config = dict(
    num_hidden_layers=10,
    hidden_size=448,
    num_attention_heads=7,
    num_key_value_heads=7,
    head_dim=64,
    intermediate_size=896,
    vocab_size=3496,
    hidden_act='tanh_gelu',
    norm='layernorm',
    norm_place='pre',
    norm_eps=1e-06,
    positions='learned',
    qk_norm=False,
    attn_scale=0.125,
    bias='all',
    tie_word_embeddings=True,
    parallel_block=False,
    init='normal',
    init_std_qkv=0.0162,
    init_std_o=0.00363,
    init_std_up=0.0162,
    init_std_down=0.00363,
    optimizer='muon_variant',
    learning_rate=0.0182,
    beta1=0.9,
    weight_decay=0.019,
    lr_head=0.0092,
    warmup_steps=200,
    schedule='wsd',
    decay_fraction=1.0,
    decay_shape='sqrt',
    final_lr_fraction=0.1,
    batch_tokens=131072,
    max_seq_len=1024,
    doc_mask=False,
    train_tokens=573600000,
    max_steps=4377,
    dataset='wikipedia_en',
)
MLP neurons of a small language model. Each row is named by its layer, matrix (up: input weights) and neuron, and shows model dimensions 112-207. Each number is 128 + 24 x the weight over its row's rms, rounded and kept within 0 to 255. Numbers have three digits each.
Before each neuron's rows, "fires on" lists the tokens most often at its 100 highest values on Wikipedia text that the model never trained on. A number after a token or word is its count.

fires on: " L" 59, " l" 38
L5.up383:135100113114079098153116125164123116110116088172150098145151129113140103184108150129094133143118109145098137141098101116131137134129158126118098125095125175156122153113193140117171154152124144141119150129127103138113126121112147115127161141143125171182091100098143168097171134161044121117

fires on: " on" 19, "un" 18, "n" 10, "d" 8, "us" 7, " October" 5
L7.up731:131116201127136131118130148118177107159156185146099053114151118098075149118148087107117141140132130150108124093136117120143113076138149116100126133134109151119099158151146144099170155123106120143140132119105131103121105157082156094112117098116111118140174110136114177128117130136085115135

fires on: " \"" 28, " 3:" 15, "°" 14, " 4:" 7, ":" 7, " rel" 5
L5.up478:144136153137115139090106133094142094104112160117124091107167118143117135106117180135098121126130110104127118121124105104166122140188137140096125105118144132098092119108150158136106165116082160144103140166124142145124154156171152149128109135136134106149154157129153117127157133105129119104

fires on: "g" 12, "iv" 9, "c" 9, " D" 9, "t" 8, "ct" 5
L7.up681:092134175124109107142099103174105131113164141157080098141166078088108116184117140092165139088125121142098108147116107126134121159146138131171094127071119120094123112126122066137147117110106169179116140148139136140109160095136119150175176110110128141171161152138089120118087128144134082116

fires on: " |" 100
L3.up183:140143108160121123127077083144132139135107167124094159121129169118155135130151140148147117108136116123136133137142130126173131111150131138069132142127113118106081093154152155110104147135127103150147070104128143112150072098143084103112180168128156128129143115058147113111121122095107201150

fires on: "om" 17, "ol" 13, "ersonal" 9, " social" 7, " politician" 5, "l" 5
L5.up251:091075139180169130122112118148100099141126122121143150114145057110154110112138066113132141161115127167131167151136131149136121094160116125120082156112106135135102068135122145155115105168145094076141112111123113102125132113207147131154119094117140099099097126127141120127076109121128117125

fires on: " sh" 25, "es" 7, "am" 6, "ish" 6, "n" 6, "ia" 6
L5.up217:115156153088169101097093118103129131119115129119113122125121113086107111127119155122174142117087111136151132121155092147168170074133124118147125065150071117122135172072172129122142124129161115114125133147115117131071104081110137114153076099105138125118094166157100137134143160169089130086

fires on: "or" 30, "it" 17, "us" 6, " species" 6, " bas" 5, "one" 5
L3.up343:152140141100149135141119106103135158091139120128114121138159145109112123128159137157129146189139161096106151115091124105110154101115109117168120126112126114126119140118110142177134142091148093100121147124164124125085125140129126083140168116097102138112120129134126142124131153164142114133

fires on: "us" 17, "op" 14, "isc" 11, "ric" 8, "igh" 7, "m" 6
L3.up620:137149118112130127164112131146098114096166172147150149122090178118125089069139123169122122104066156151156123139152147107144147164161112143109110112130163113173134158122143113116152097110147152146137101152161108082117098115134134145139135126119046173099127121114147154104130116155144148134

fires on: " with" 21, "ind" 10, "us" 10, "on" 8, "and" 8, "ass" 7
L5.up673:138126120099166123133146133113101130080144112135161132132130117166102162151176120138123082145125147112184133158101152131072161116074150123143109126129125116128157164127105172118121174149124124067128139122099107146145157153127117117146089129166132139156084113086116136123147119114142080095

fires on: "G" 29, "." 13, "ig" 12, "B" 7, "el" 6, "CA" 6
L3.up89:128137153125093129180086122135132137136136159138147120144149133121148155124126182111156096157124125114119115110157079080085134154171137101118135155110130113108125159100153121107160132112150096110103110162108123142131110094142125097145133112129130126133115128108134107102134086123142115153

fires on: "ad" 17, "n" 13, "t" 10, " D" 9, " S" 7, ":" 6
L5.up613:111135149129161081128104165150113147154150139166151151142101156132080122176090122108151125118181131128064143126125134150150116162114115110113117144101150135105142123108122123099096130141143147172160152176121093098109133121094111108112153148107107096103204155122158126141175151145108085133

fires on: "ly" 22, "om" 17, "ile" 9, "am" 9, "ol" 6, "g" 4
L3.up85:141118115159134149108116133149099098140096126111104130157142117107136112083108085129137098159136112110135138112105116102104117158167089099133092148121149115122116165120103136091133179126134175145143132117158147060142110139186143129134130102144113147129112140097133118143110100103125131156

fires on: " M" 22, " ab" 19, " tra" 10, " cons" 8, " Miss" 8
L3.up465:148097121138127130137116093163192099123084143121093147130110124183148127126155173141149166124164076150124101116060135108152110135120120113134122123101143159165128125187136195114106095110125157102172129160126131110109167174147142138149153164105154108149135136152155142126125115099127133140

fires on: "en" 22, "ri" 9, "ru" 6, "qu" 6, "iam" 6, "rom" 5
L5.up601:145165131134168104132154102137144137171120152127125105121123117099137157148148138120158146092122152102161189140142130082160108112145128166154152120114159170081137121150146144156090115130114136075147153147174076127106141119100115119090156099122177136160132109105100131128132110149105119164

fires on: "ver" 13, " in" 13, "ass" 10, " co" 8, "io" 7
L5.up540:144130140111126163158168130145147158076127124108177107100134188104105133097108100148143121106110093122107143143097175156137133082145138115119102183084198150152108122135145085099112137132146091109129141152145134146126094163110129110131145127111142114168133161100158110102102160123111155157

fires on: "ann" 30, " it" 27, " On" 11, "d" 11, " on" 4, "enn" 4
L3.up472:158132129138145146161191124168143121154106154124146093144137120137089137143164142082151122117125108121145133117110117127156142127116152117124157177089153166128093113133147163109153136124110168162112161138098170127159095129122116121113182143141143137144138117088189127141151130069126144130

fires on: "st" 20, "n" 8, "el" 7, "l" 6, "g" 6, "al" 6
L5.up6:173131144146143081133137144111135106143103128141124116114141116156170168097133098135133125117138100145118133099119119134104134114096155122118114172104134110147079138122122152090114170120147127121147153141109111146096127094111112085164109105128112097113143098127118117140158132085142104100

fires on: " s" 91, " in" 4
L7.up275:115147128134168142150126124134155140101171137092136140122138125086131070089153117169128135095140113116091160127090149141149153134073099128126130139153152136154145127180124128090130105101115154105171137131124122131143111150119129134118112118104100159143147112103123156175099137140081172118

fires on: " pro" 17, " ar" 12, "in" 8, "f" 5, " or" 5, "In" 4
L5.up654:119123106129176117171131081105097108131122102092161148105143173091133125107090114144112096091186077140115146104119133164106117131130119127090124170147140108136119121103099166128135142105103142111169107150146103121131124142144187147140174119149091114128084161108103112173070127093076137114

fires on: " their" 20, " its" 12, " dem" 8, " his" 8, " im" 5
L5.up123:160149124122123085111140121158123109094111115121103148132072148141132130150128142117155153146145140125152175140115092147084110117106181119109165156117148157142130101180141137131138120150110141111161061119100102156140160119145118136182164156147162126115132116128116145123133134099141140132

fires on: "l" 23, "ar" 19, "ur" 18, "at" 8, "re" 6
L5.up134:216116124160077136099136076102132122140138095173139108153108146150090139134091095127078104127110133149162149118154155133131122159154120106100115103106146183092135130122096128071138122137143125147087130165103165109133114113118105111113120130118144089114093151117124108135145166140112126154

fires on: "ian" 26, "ish" 7, "an" 5, "ial" 4, "lish" 4, "ary" 4
L3.up540:144149149139146107103148125104123118131121138112152117087130146107095132153110087150111179091103120123165141176125110181123190144120162107145140116116123121134159134125137076130129149090130136116101186149143150146114123123096114107132116088117135089125138137148103134109142197130107133087

fires on: "ou" 23, "our" 14, "ig" 9, "al" 7, " se" 6
L3.up619:159108136134110132109075144118124164138151130149122146120128183095135110093110114157108115133151136143080174115113109126150171107138158121105129143144136173154135124114115094137145112141104102148124100142090110114144113150178083148110128129125123120137128120107119114096158140100097098151

fires on: "n" 20, "-" 9, " of" 7, "l" 5, "g" 5, "ts" 5
L5.up61:139109125111129123119098110103136136161140136135156119126189153142126183075160118155116059138222140123156126104113162130112121164105137129147134181131174148127131139107065137044093180139122143174113121161165142144131125126125128142134143140123081128103122115159080141117157158154126123123

fires on: " |" 98
L5.up182:170106142137124110066102110151115170092106081135125134109091129138129105131146120143189126156143118127107146139151154118157145114162112126165097162137097109064134107104165149099118167074136122166140094138148138140108061122126107088127147095146116118156139113147122135148157137112172119150

fires on: "a" 23, "er" 21, " K" 12, "o" 10, "b" 5
L5.up77:139130143157138130122126130127136135115128127114115129145111137139116118139151097113080109127144125118102142124120088188117093109174115129108105119120132135152127140161097133154142150127069138145118095116110093113162112126094138132151112136148165077159116116145128128148104144155106125123

fires on: " the" 44, " a" 18, " of" 4
L5.up890:104127097142153131150105148104123110147145114147128133155136111129129125098077150125157118131157132146107145155148138153077170154140161096133079189155147128113139136090149123095145139076115131141127123088102124124140145121136133123102101146112153114119115156139116135133068159075128094104

fires on: "ic" 32, "ight" 7, "ment" 6, "ard" 6, " |" 6, ";" 5
L5.up526:111135121101128105153137115136088123185112089138142108130115123091123150128146162158109111117146111133110102178136138163119092135127177147128126135130132074111131120209110163131115150135176162143110128100100145142129135081096131123161116091126158147119128080135116136091119142151132123074

fires on: " cl" 29, "cl" 10, "il" 8, " Cl" 8, " tim" 5, " cont" 4
L7.up0:105153095140109134106148108114134170117122099116126077131094146142171119153116169122124108149121094069147140128141146183123134124110094075118170082089155111153139119122166094142161122169143168119127117103142134152098152150094127117109132134168159109110121116127143146129084109099125099117

fires on: " s" 24, " M" 16, " l" 12, " is" 5, "ly" 5, " ab" 5
L5.up40:117113143143115134162134088162180113091121131152123086159127117162127089161142101122166114144135097120150091138146189147095119113116129076137108145159137148140103126122159118144145105153099160111107157139151085121136110171150129082139167124129129156144136185111117131134116089101160134170

fires on: "ro" 22, " for" 11, "yn" 8, "or" 6, " American" 6
L7.up40:112116136159155158070138125158116132090121124148138168132142147117141117188135156157060117082119109129126138105121120108122136184115127093152119137127152152148113137122134112092148131096112131118135148165149128156113143146086142102131117117106135108133148152140111138144113122133115132107

fires on: "h" 63, " |" 9, ":" 4
L5.up757:101142134150144138146138108133122168149113129134147119149125093132136127131106123093093079099107152136093167121099137112121086121138101125147123137103150138157116142172115137131130134096165135150114117076122117112174136107155161118135130119146173093157128102126122136115185159134110116123

fires on: " L" 50, " I" 17, " A" 5, " O" 4, " E" 4
L7.up513:101072151139150097151112123167124158176123113152157104131118087105144120135149127121129105122140112141108139082134149133155133087159179128098118098124142141171148128106120142102120163095141143097149121116126114111169115115141143129131114159156114124127122139120120124092155170168129110177

fires on: " l" 24, "ant" 8, "all" 7, "or" 6, "ay" 5
L7.up814:117099097104138130092107126133118135138080118114133147110124113152108142132112130160154173101126140152145122136125105175112152164126123152143168100132151128135128079108162147125072191140172147105089124094092095153126160102158109093143138150098140129095095097115139145098141129132102106120

fires on: "ir" 41, "ice" 9, "ance" 9, "anc" 4, "able" 4, " |" 4
L3.up185:167162098096112139126138131177112142132066164145159149148137147149120093131134112087166112109114140127146129117188139105130154151141133136116129148128131158119137105138146100086155188134122128112145102124117151085155072103115124097143125169168124106112150132140121114099131133161165103146

fires on: "," 29, " =" 20, " |" 8, "e," 6, "s," 5
L7.up189:149144152095135113092153091159094124145109147115174114121060133096122131144162122149179120153095104112101129105150128145182154143155145150164150150115116148134183096131175122124132163096094174121086089130128164106131151131129113127085130115141153147139107142125113127124093140103130131077

fires on: "ic" 29, "at" 12, "an" 9, "iv" 8, "en" 7, "ar" 6
L7.up746:173154104119138105138118133148095074129130104123143124161148100156151098117147140159174139107169113148090101096104174106135120166169134164156112154097119102094112106178120158138081130168117162134103134129101130132145139134095138139121148133130179135085172133182155109140132167129094103127

fires on: " |" 30, "b" 7, "all" 6, "d" 5, "od" 4
L5.up744:132101093142134069112176116138094118113135108107120098149125148086128095111127101166115122150128155153123133170158178121132159125153116170070144143127149168119148087172137113120160142121173128160117141131113135112107112113127124127130163121116109155138168114090150129094098100114100131124

fires on: "ad" 17, "ut" 11, "an" 9, "os" 8, "at" 5, "on" 4
L7.up470:131100122119164118111134087100134104095144097131133201106103117076113172132143104155128157144120147097104108147143146142168139136118154125145098103158107136082155137100135137122152135110112107135159082130115135127142122110140145096141132123145161120158124135132147087162123082114119142160

fires on: " ex" 45, " Ex" 10, "if" 6, "an" 5
L7.up299:090113107147105122094124147149126094144142122100155104155092130129142162109102160132109126126122120086123104080107104117119113175103131107115159105143142132150199117085148122143124117143112129127166147117105137093128110118121163105175150116111126124095134088110124146142159090131124142121

fires on: " of" 23, "en" 12, "g" 11, "n" 6, "a" 5, "au" 5
L7.up237:108103140091158126115152085090146119122089117118175148156124138135119117124162147153103125154150116140120105110151151146118130120115188137138118121116124097129140157081101146107167137106126119101089129076092144098119178128133118093167128081108130121119125106125140125160127168094125114101

fires on: " |" 53, " c" 10, " app" 7, "ap" 6, " sett" 5, " App" 4
L5.up707:095130126100129118162133129142126072129149119122102127111138117131118139119086191097146164080133116124145065139109140130106104113133130123154108178129171154110147150141147118131092172112118119127159150140140121152084136116160145126134107197128072116097124133123150107105135121158150164126

fires on: " ex" 24, "u" 16, "c" 10, " ins" 8, " Gu" 4
L5.up544:127132069158133100081158146137131111088108105125108153126158147100159108140161134164119109122139121091070119172125114106152140134155145143091139121164130117139111098141108159156177091158132148154118088121113135118122149109133131149161044162103136120138146113090135086138103126092137129148

fires on: "m" 23, "l" 15, "ar" 10, "er" 10, "em" 8, "." 7
L3.up645:189103119133137112129119138161148128108126171150116133108140145108096094130132092111119116144120174122120155099139129140145121145173104115088106115084134140119130127106158140123111118115106144106158105135101155157140097111170166147107127091120094135059125125126155086163104146147122160150

fires on: "F" 18, "ial" 15, "P" 10, "I" 8, "U" 8, "W" 5
L5.up27:117137129138116098136114109132098136111146171113073139144187119145129103103134115108126172166152130098111131159142111152063122095169139117131124138098104141116129096155068117157135148062076117148115124122142111146111137095089130101115139137160100113153115110118145156126129131135110127108

fires on: "and" 38, "ist" 13, "here" 4
L3.up773:120113172111134146097134144153084140095102143139081139123129096143138127141130080130124107172114166136157131131089138096137127091074153141146131121105128125093106108097104134173148097115130124104154137113108106134160118141141152114134141134118119138113128138101128105147116118154086107092

fires on: " |" 84
L3.up73:090177137121115129152135142103105122123136127148143093098124120148106124098132126153102164151102151127153120214104154144143123119148134161117111145175124169098129111157109120112097154094130095138164140148153096128164103135121140123128120157127118095131147108120145124129121147129133099098

fires on: " ex" 26, " that" 25, " Ex" 13, " Sy" 11, " short" 5, " Mel" 4
L3.up118:123110099148116146124135144146090135166133135153147130136111134140102123138121127122108132113098108102125121137129115131091124132110142097145135121104135197136135151143118164093146138131108131116064118112120124114099116112138111123125155121053159152105123106136130108115124072133062147114

fires on: " of" 26, "al" 22, "ri" 4
L5.up561:118160144119143113127151117138103108173092101102124116149125145126156092142115134109134124142138142107127172143142136106130116131133130109105138131070096139099143057128083136107145138133122103167121120133139108158126161106157133122145148166087141091166125108118184142147134145131101125112

fires on: " F" 92, "ale" 4
L5.up820:125133123129124146124128150126142110096110110104121117157120104131135123110202134159104113149150148133133191155150168120120124129157103167141104138106124134145163123126106196104111104159125112104119151077085127108089146149108111066101100106104105101158098100111103137103112142132149123142

fires on: " |" 82
L5.up287:122093130168113104126113125108101144112155111104093116124108142080130105135167175111143138139129139119132161117118138182138140147135135130090108139137070117120145128168116108117139145128128096117108060133122131127131123125129100127147176130137133172108178121126103096089120130122091150156

fires on: "ic" 65, "ail" 9, "ver" 5, "omin" 4
L3.up232:129115069119125157126129148096152118124099113114118139140136138108097102114136131138094146138119074147130137157111130091128131102097130127137147141124180102119130126117073107118127115116133111131176145176099119086129153133090120131157145111094171137141100083153133109089135163179124135111

fires on: "re" 17, "us" 16, "art" 11, "m" 9, "as" 8, "me" 7
L5.up633:143155153105118128145124089108137121115140126119162118130090075055117091123133088130093141115070142137133143105131120105121137130124136169162160113178160117111085129136125110147126119127122153116139105127139123119123111109089143161112113116149106163173132125148147118126127130131129082117

fires on: "6" 14, "7" 14, "s" 13, "te" 9, "g" 9, "8" 7
L5.up273:152103154145139097128122168105128135121128118114140165096145099143121090127088128116124133127113107147138133123137184080091123089143162125085159122112122112168122111126159104090153133096094108191098052139147120116155143103107107142120118140117118092090143095120124143122152101119128101136

fires on: "m" 24, "T" 8, "ro" 7, "et" 6, "g" 5, " and" 4
L5.up248:095169122111146149166121163170128122147079146132134127119131093113151163124106181157106136120095101112101128136092110142101145087119139143137125168118148090134142092104152119113107114141143164126105130116154126141148108082128143139164128123140113157110149116165168122168134149165170070127

fires on: " of" 26, "s" 8, "ous" 6, "s:" 5, "reek" 5
L3.up537:117116140077177122125107134099137155157139157162119090144153130134107128157098159125141116100106135120115136161121158154099111147087164129103081163127084128144131111145171116086130160105112107127140127134123124131128150089135131129150129084129116128133080159178125128151161157113115104139

fires on: ":" 19, "ed" 13, "ar" 12, "er" 5, "ided" 4, " said" 4
L7.up21:140081166094090116132126112129130167168151156172140127179138140123159144138098165096129123153157113139093104115170133102120121150117143141145133107103141100149111146110099116114093146136119170107096153115142120133131128138117151047135157137142127102145096169122178151171146184103140132136

fires on: "ro" 29, " pro" 12, " Cro" 8, " re" 8, "om" 6
L5.up99:103157108155160140144110141157105143113170110119126126101100149124117112110114159132109162154160139118128135138159169134123185134188169123081105121143160129165142094112138119115102128144119132083126081143119128160114172108128142112109133099138164137133131159144137089110167140093089152148

fires on: " |" 46, " as" 24, "\"," 6, "," 4
L5.up607:178116141146122069114134117139116131119119159131147122106142092163134098136130126132112136137128092166119120164144129145074104125110177122081125147122105170141136139145168151131154154132131166136153134103104107144180146154106109107129128116125120125146122123214171187112107116117076132102

fires on: " and" 45, " of" 15, "," 8, "ed" 6, "m" 5
L7.up836:134154156125154141120157150114122143112100116122092123183094123125086158120145120147191092100124126119137137144124132135115083141104163163151129117132143131126052146129114083124112152135072111139158119127134164128070127137134104155163150123117097148132139134117150131104165182126098120108

fires on: " s" 26, "m" 10, "ra" 8, " m" 8, "o" 8, "ru" 7
L5.up826:140134096178124098109128135145107118143120101093153143142144118159105126165122107187145133101131139092111148164142148124124069111147182134135113122137111143099111163136162151112123126146120162104109131136157159165094147120108151119082156111107114184121098128127109138128118104125095142156

fires on: "\n" 42, " |" 15, "," 11, "|" 9
L3.up59:125102123144102130147165110137152150144086154087112058128143097112138121102132108108105117097126130135134149109093162099064147112181103123135078142128145142120154075177144096109113125117123121139075132111087112119157181092112129137136121134155074106133145116121114137105173126145129114101

fires on: " (" 68, "it" 15
L7.up307:116172139138133139135171071128151115081136101121138138145137089110061135082151129134114104220113122166126134123126108159084107138124110132127092108124119149108120128137122142160151089117114116134110159150104139080138136077116111144172175133123136123140105130104163128105152124119127112146

fires on: " ch" 23, " pri" 17, " cr" 10, " Cr" 6, " cl" 4, " m" 4
L3.up895:140139139108106100121108128119148111139081157136119171117115117151118131102155130121138085120140133180120134143177133118104129134089088146109154137161127143118132133158099135098126142113129114123126130138111100062127113150129143119188142132120083150142174147106140078132142135134112167138

fires on: " r" 27, " s" 25, " age" 4, " $" 4, " scor" 4
L3.up642:197143106145092135140142173171132092165126168090115111113146132135117109129167107179122103053123098156135141133123129128083147147109128108092115120114141132130113154125155103121111096099068145149128109088099112147109109141134124119138122110110126146158120109146153175131083126101123137137

fires on: " that" 15, "l" 11, "r" 9, "b" 9, "ll" 6, "og" 5
L5.up682:122123142145140111158110109143124160112132145140117086127174100101172141125124092125147128115108114134150153128138163140137141122172139094105181157098148128070142083128110131122110136168135150138132085118133123123129131148137164154104123097097125121125108131139137168154106131124122125127

fires on: "m" 24, "r" 17, " M" 8, "s" 6, " \"S" 5, " f" 5
L7.up846:135115156078161112113149096119142135100111128123151149113126151109106131188102094156156122117172074170111154096144125123148099154155154102106159092101122154128119166113112107136168112129150187125097153124149123137173148091120161102163112113088117135121129117113155145112106122105124140173

fires on: " F" 37, " S" 17, " 9" 12, " Pr" 9, "c" 4
L5.up671:140133094097144134126124132110131122122125102123094120148108141149139153107138131143127116108122138106126177137080109150107105122115134152119121118130140148097149111076163151116136176153136161162093157141123153084130128094136137105120125102067118150127078124116109133126088137108105121147

fires on: " the" 44, " an" 8, " and" 7, " for" 6, " or" 5
L5.up858:109115064142135145142118139141124109112126119133138116144198162113168108155156107147127109145166119123083154132143123117092121083138110156185076130127128133092158087109137106148129111110095125120128066122112112107152132134143134118149116109158182101105107143133140125096145172092124161123

fires on: "an" 20, " as" 17, " As" 6, "on" 6, "ac" 5, "w" 4
L7.up137:130091119106137134112121082098139151096119085109124141123096124129153138132140120123094133128165078104079112067101136125147129135135160111082122131130105149184139170101122202131120112144103132126174139122160152149106150106143157094132127101110121087162105175124135106124126136148134116156

fires on: "-" 87
L5.up718:097113116113160098111119095163140133126127116104129105141165092144173152122086156124104133161174144156080116185143121142113147163125143098148111137136164130077117119147067145083126115149153185137156129109146141144147104135147132137149123139138104166170113174084115133185119141125132118108

fires on: " a" 46, " re" 8, "." 5
L7.up116:093101142163108154116134121136107151088162130141106115076119136134107141107109103144131166108144132137105154092107092129135142113122141081130131128189122106120144099104138118143186127115095130132115104153066151130159130095145152121150124103120103128103113142146154101114114101102108113110

fires on: " |" 57, " /" 18, " (" 6, " [" 4
L5.up385:130170103112147095146115134087119138099147111140169136135159111141142113084162155108129137125115126101128086137146149147122090129165176145131105152092156120141130117137173162139125097119089141111120114142175131124119071101121124106135109100161122124130125156125115174165098105137145097127

fires on: "it" 74, "rit" 10
L3.up261:137130146102078118168108088131119066126152109130099163115154099159086135104136132129131100161122171127164168128139189100154108116124114137145139109141095127172125111121094127159154121107125099123133160186109119101139133123114160079139128118122097099105161162114119120146121100132157121143

fires on: "ing" 13, " occ" 12, " a" 8, "s" 7, "le" 6, "c" 6
L5.up672:112162131130122120102131159145115136126131162147132146117134122148121145111123139150135135165122142132122164064140117138119141118115133124050196161099129111095133059096113141099140138149123143097148110130111143119114114105119125157170131125141109174102162126153078158142129100145083102107

fires on: " of" 27, " |" 25, "W" 12, " G" 7, "L" 6, "F" 5
L3.up861:136146111146149135155106123150123135141080139110145147107098160129134133111136138109148118124193114122143164202119161105131163112128133098095144150162100147134112112108091168115104167093133123149140113101161081116139100123143137149130109144111116111145118119132156162122159165122118146149

fires on: " le" 19, " first" 9, " th" 8, " al" 7, " H" 7
L7.up271:101154112150100097157136152150158143140143166136117113144096125048151161120095147092139154105126052143131105175154126141164144118089089172142131099122152170154141114148094137127106126118113147122140151134123131147175062130121108144154141128156101111130084089119136162150113132118125118131

fires on: "ial" 23, "b" 13, "f" 12, "ra" 10, "oun" 8, "ian" 6
L3.up885:137149144114140145148076097126109120140143122146178121124128083152136089122136114086162100135107125139120151105123117133139141131170144125049140157121135137122130115107108183154126099131121181160124123123108122141145112099122110120083086119071129109171123161133156120134147133084142105148

fires on: "i" 30, "m" 12, "am" 6, " %" 5, "resent" 5, "g" 5
L7.up732:136159128118132107165120172175147170163131126166134127119083151125165113123079182133111104149164104102145140196125151120112100119177111127125108107105145107111195122136145160162098120150117172110140117116095203139156118072111151132139095129149133133140131073081111160151115147084112127148

fires on: "end" 23, " dist" 12, " play" 11, "ent" 5, "ep" 5, " ext" 5
L3.up5:147143070123178150122150149094125125095110097144134111122182123146137103166104112136137121109112109120113111169146131125117134152097125132159129130103152099140159123128121107156088095127153135101124115109117142127163139144123129120120146102119160128167115102077165112101175139127115153095

fires on: " m" 42, "M" 9, "h" 6, " \"M" 6, " M" 4
L7.up372:130144115141127141120129175119135114118088146118124136098106161085114121105114169131188134114163114137116100123148149116121118134127082150139160141117074129107137119106169162144151154133094115169101137172134139110171120123140112121163143065133103150144151112142104119092151115125123125092

fires on: " or" 56, " and" 27, " &" 11
L3.up641:120135107151106133138141177125107106124098129104159154121115170118166149143123139162163162073151131136135128115114088121115129123128108136126080110176164095136125097138139160121154115115084132158097110136149108117111138159121139124162131165193131093174095118163113148151127139081135123104

fires on: " \"B" 21, " Sp" 16, " sh" 11, "umb" 9, "ib" 9
L3.up759:041103130117166157134121132131178102142122119099137124130140100113170073087112149128132121126176101155119130093126133145113128162142142089134112127148112107088098131149098116140134137128119113171132100178140130141160136125159128144137122140157155124099148154178158109079126170124115097136

fires on: "ing" 45, "iv" 20, "ig" 9, "it" 7, "aking" 4
L3.up388:107140112148132134173144152122103156094150176163102132116160135145179148097123115145153152159064097142126141145146150104114121129113110153126103138068128155115119120154117153122114085146141127098160168155139121177149130116089122141114101136151152107104116167180128116116098121126103130126

fires on: " E" 24, "-" 17, " O" 11, " T" 5, " A" 5
L3.up894:110132163133108126104113118145196118097145119126091136187113160132097162136130157120117133148115086146105129114114080153090122133116115117118144138143137181147134148143087119127100110088147107117112155131185131079148112133140157130139165130118163118119080130091146147118119075117169127113

fires on: " time" 20, "ade" 12, " life" 10, "ase" 8, "one" 6, "are" 5
L7.up84:130147108170119125103117146124144132111069148140159130156093148111163116108166137112187152105123145151137157079120131116151120135124143173147117080089114107122116160109159138141094176134188123122098111107115129088104126182130134156133156103099105133117143135117088110081111148127129120115

fires on: " M" 51, " The" 18, " B" 4
L7.up87:119101129143142162111126174151142112105085100121159083145105133161144138111131174100137128147115141106145096095117125101125148098123114130096163146127098151136128140131155146153103129105126123127099156113111082101150110073089099107121183150178157119124148130156079113084074115113124142125

fires on: "." 44, " he" 6, " st" 4, " t" 4
L5.up434:151139143144149126120112164124156151149116131136120097137101155134136138119110136128122159127116100126119198149133151100151144102140134156171144080152100103077179111116136098139132183125139139076137148165110183111136073102111127123154116150164115149121134138117117098119148133098106071118

fires on: "-" 20, " m" 18, "b" 11, "C" 9, "4," 6, "3," 6
L3.up96:169113089137101124091107091135130105092088121149107102157093116119144121126149138169110128107113141167156166142152111135105198116163098133108122129130096095140155104138147109146138128139093081140143109154097111064132165095126129114107149125177128118081102135133138139113145091096094086114

fires on: " acc" 23, " ele" 14, " com" 6, " Ele" 6, " pass" 5, " tim" 5
L3.up581:131100100148127160109157157117133125097110084137116099108134137191136114144121161106147130132148097148157095165120122151129091110113123120111101112166123125116070127137110121136125080146094115090127098150101129152122114147086151130138156134094177158099126126130115171127125144145129108140

fires on: "A" 19, "." 13, "C" 12, "R" 7, "I" 7, "U" 5
L3.up740:164139152123119128115114129156136144115163126122105133167147127134120082152178142116153114138143115132143105152094115110097132129167176138166078129114112129179090082137126105147103100139085129131124117103142126116141120120148101136133106130127175140119132118129146129112140171202147105136

fires on: " of" 23, " at" 23, " in" 12, " on" 6, " |" 6
L5.up766:120108125100138143127125132104117142155106122143086059093137158143142103124152102106110160121129136144145105179084143134161104146158123124113096167133087122151163118131094137119127135136130142149131135120101125098113145140183147125122157156148114123121102154142101123129134163107133093095

fires on: "\n" 29, " |" 15, ";" 10, " S" 8, "'s" 5, " the" 5
L5.up871:165131143102163113117116103098105135128120122133111143140129114138121101111122141146127122093123203133104167101096179118139154135141132126097198118116115159098152150133113124150151107134172128118119132164063133135117092129111100126142198142096101139158140119109109149087106108095106162078

fires on: " m" 26, " an" 21, " ex" 20, " The" 6, " Ex" 5
L7.up767:134097102118130120094146159116133106115144131156138077134141125133148112109147124137136112122125119163135093108158138110169092110149115168097106153151103145120122124110104130125181113117129127113129132146122109122107115110078152119133149119151098169125156121144092151097062132110070118161

fires on: " l" 40, " d" 11, " en" 10, "-b" 9, " b" 6, "erg" 4
L3.up419:155134156104122133127127122159148083092096119163119105159133125123146122149097143176121126107123138122173084127131104062106128119138150160169094096097130158131108129123176154152140117130124126151154159094140123140138083136165142106142147139168132149168132097120142150127149151122146098095

fires on: " to" 50, " |" 24, " that" 8, " h" 6
L5.up45:092140104147082126078131117131142167117122134132088107093081165107137107103116105169109151132129112158120146159134147114137115137126082111130142105146096099098162103154092138106089132122084139139142116103199146109142079104122136083161148132126164164127151136126115164131076124103132168131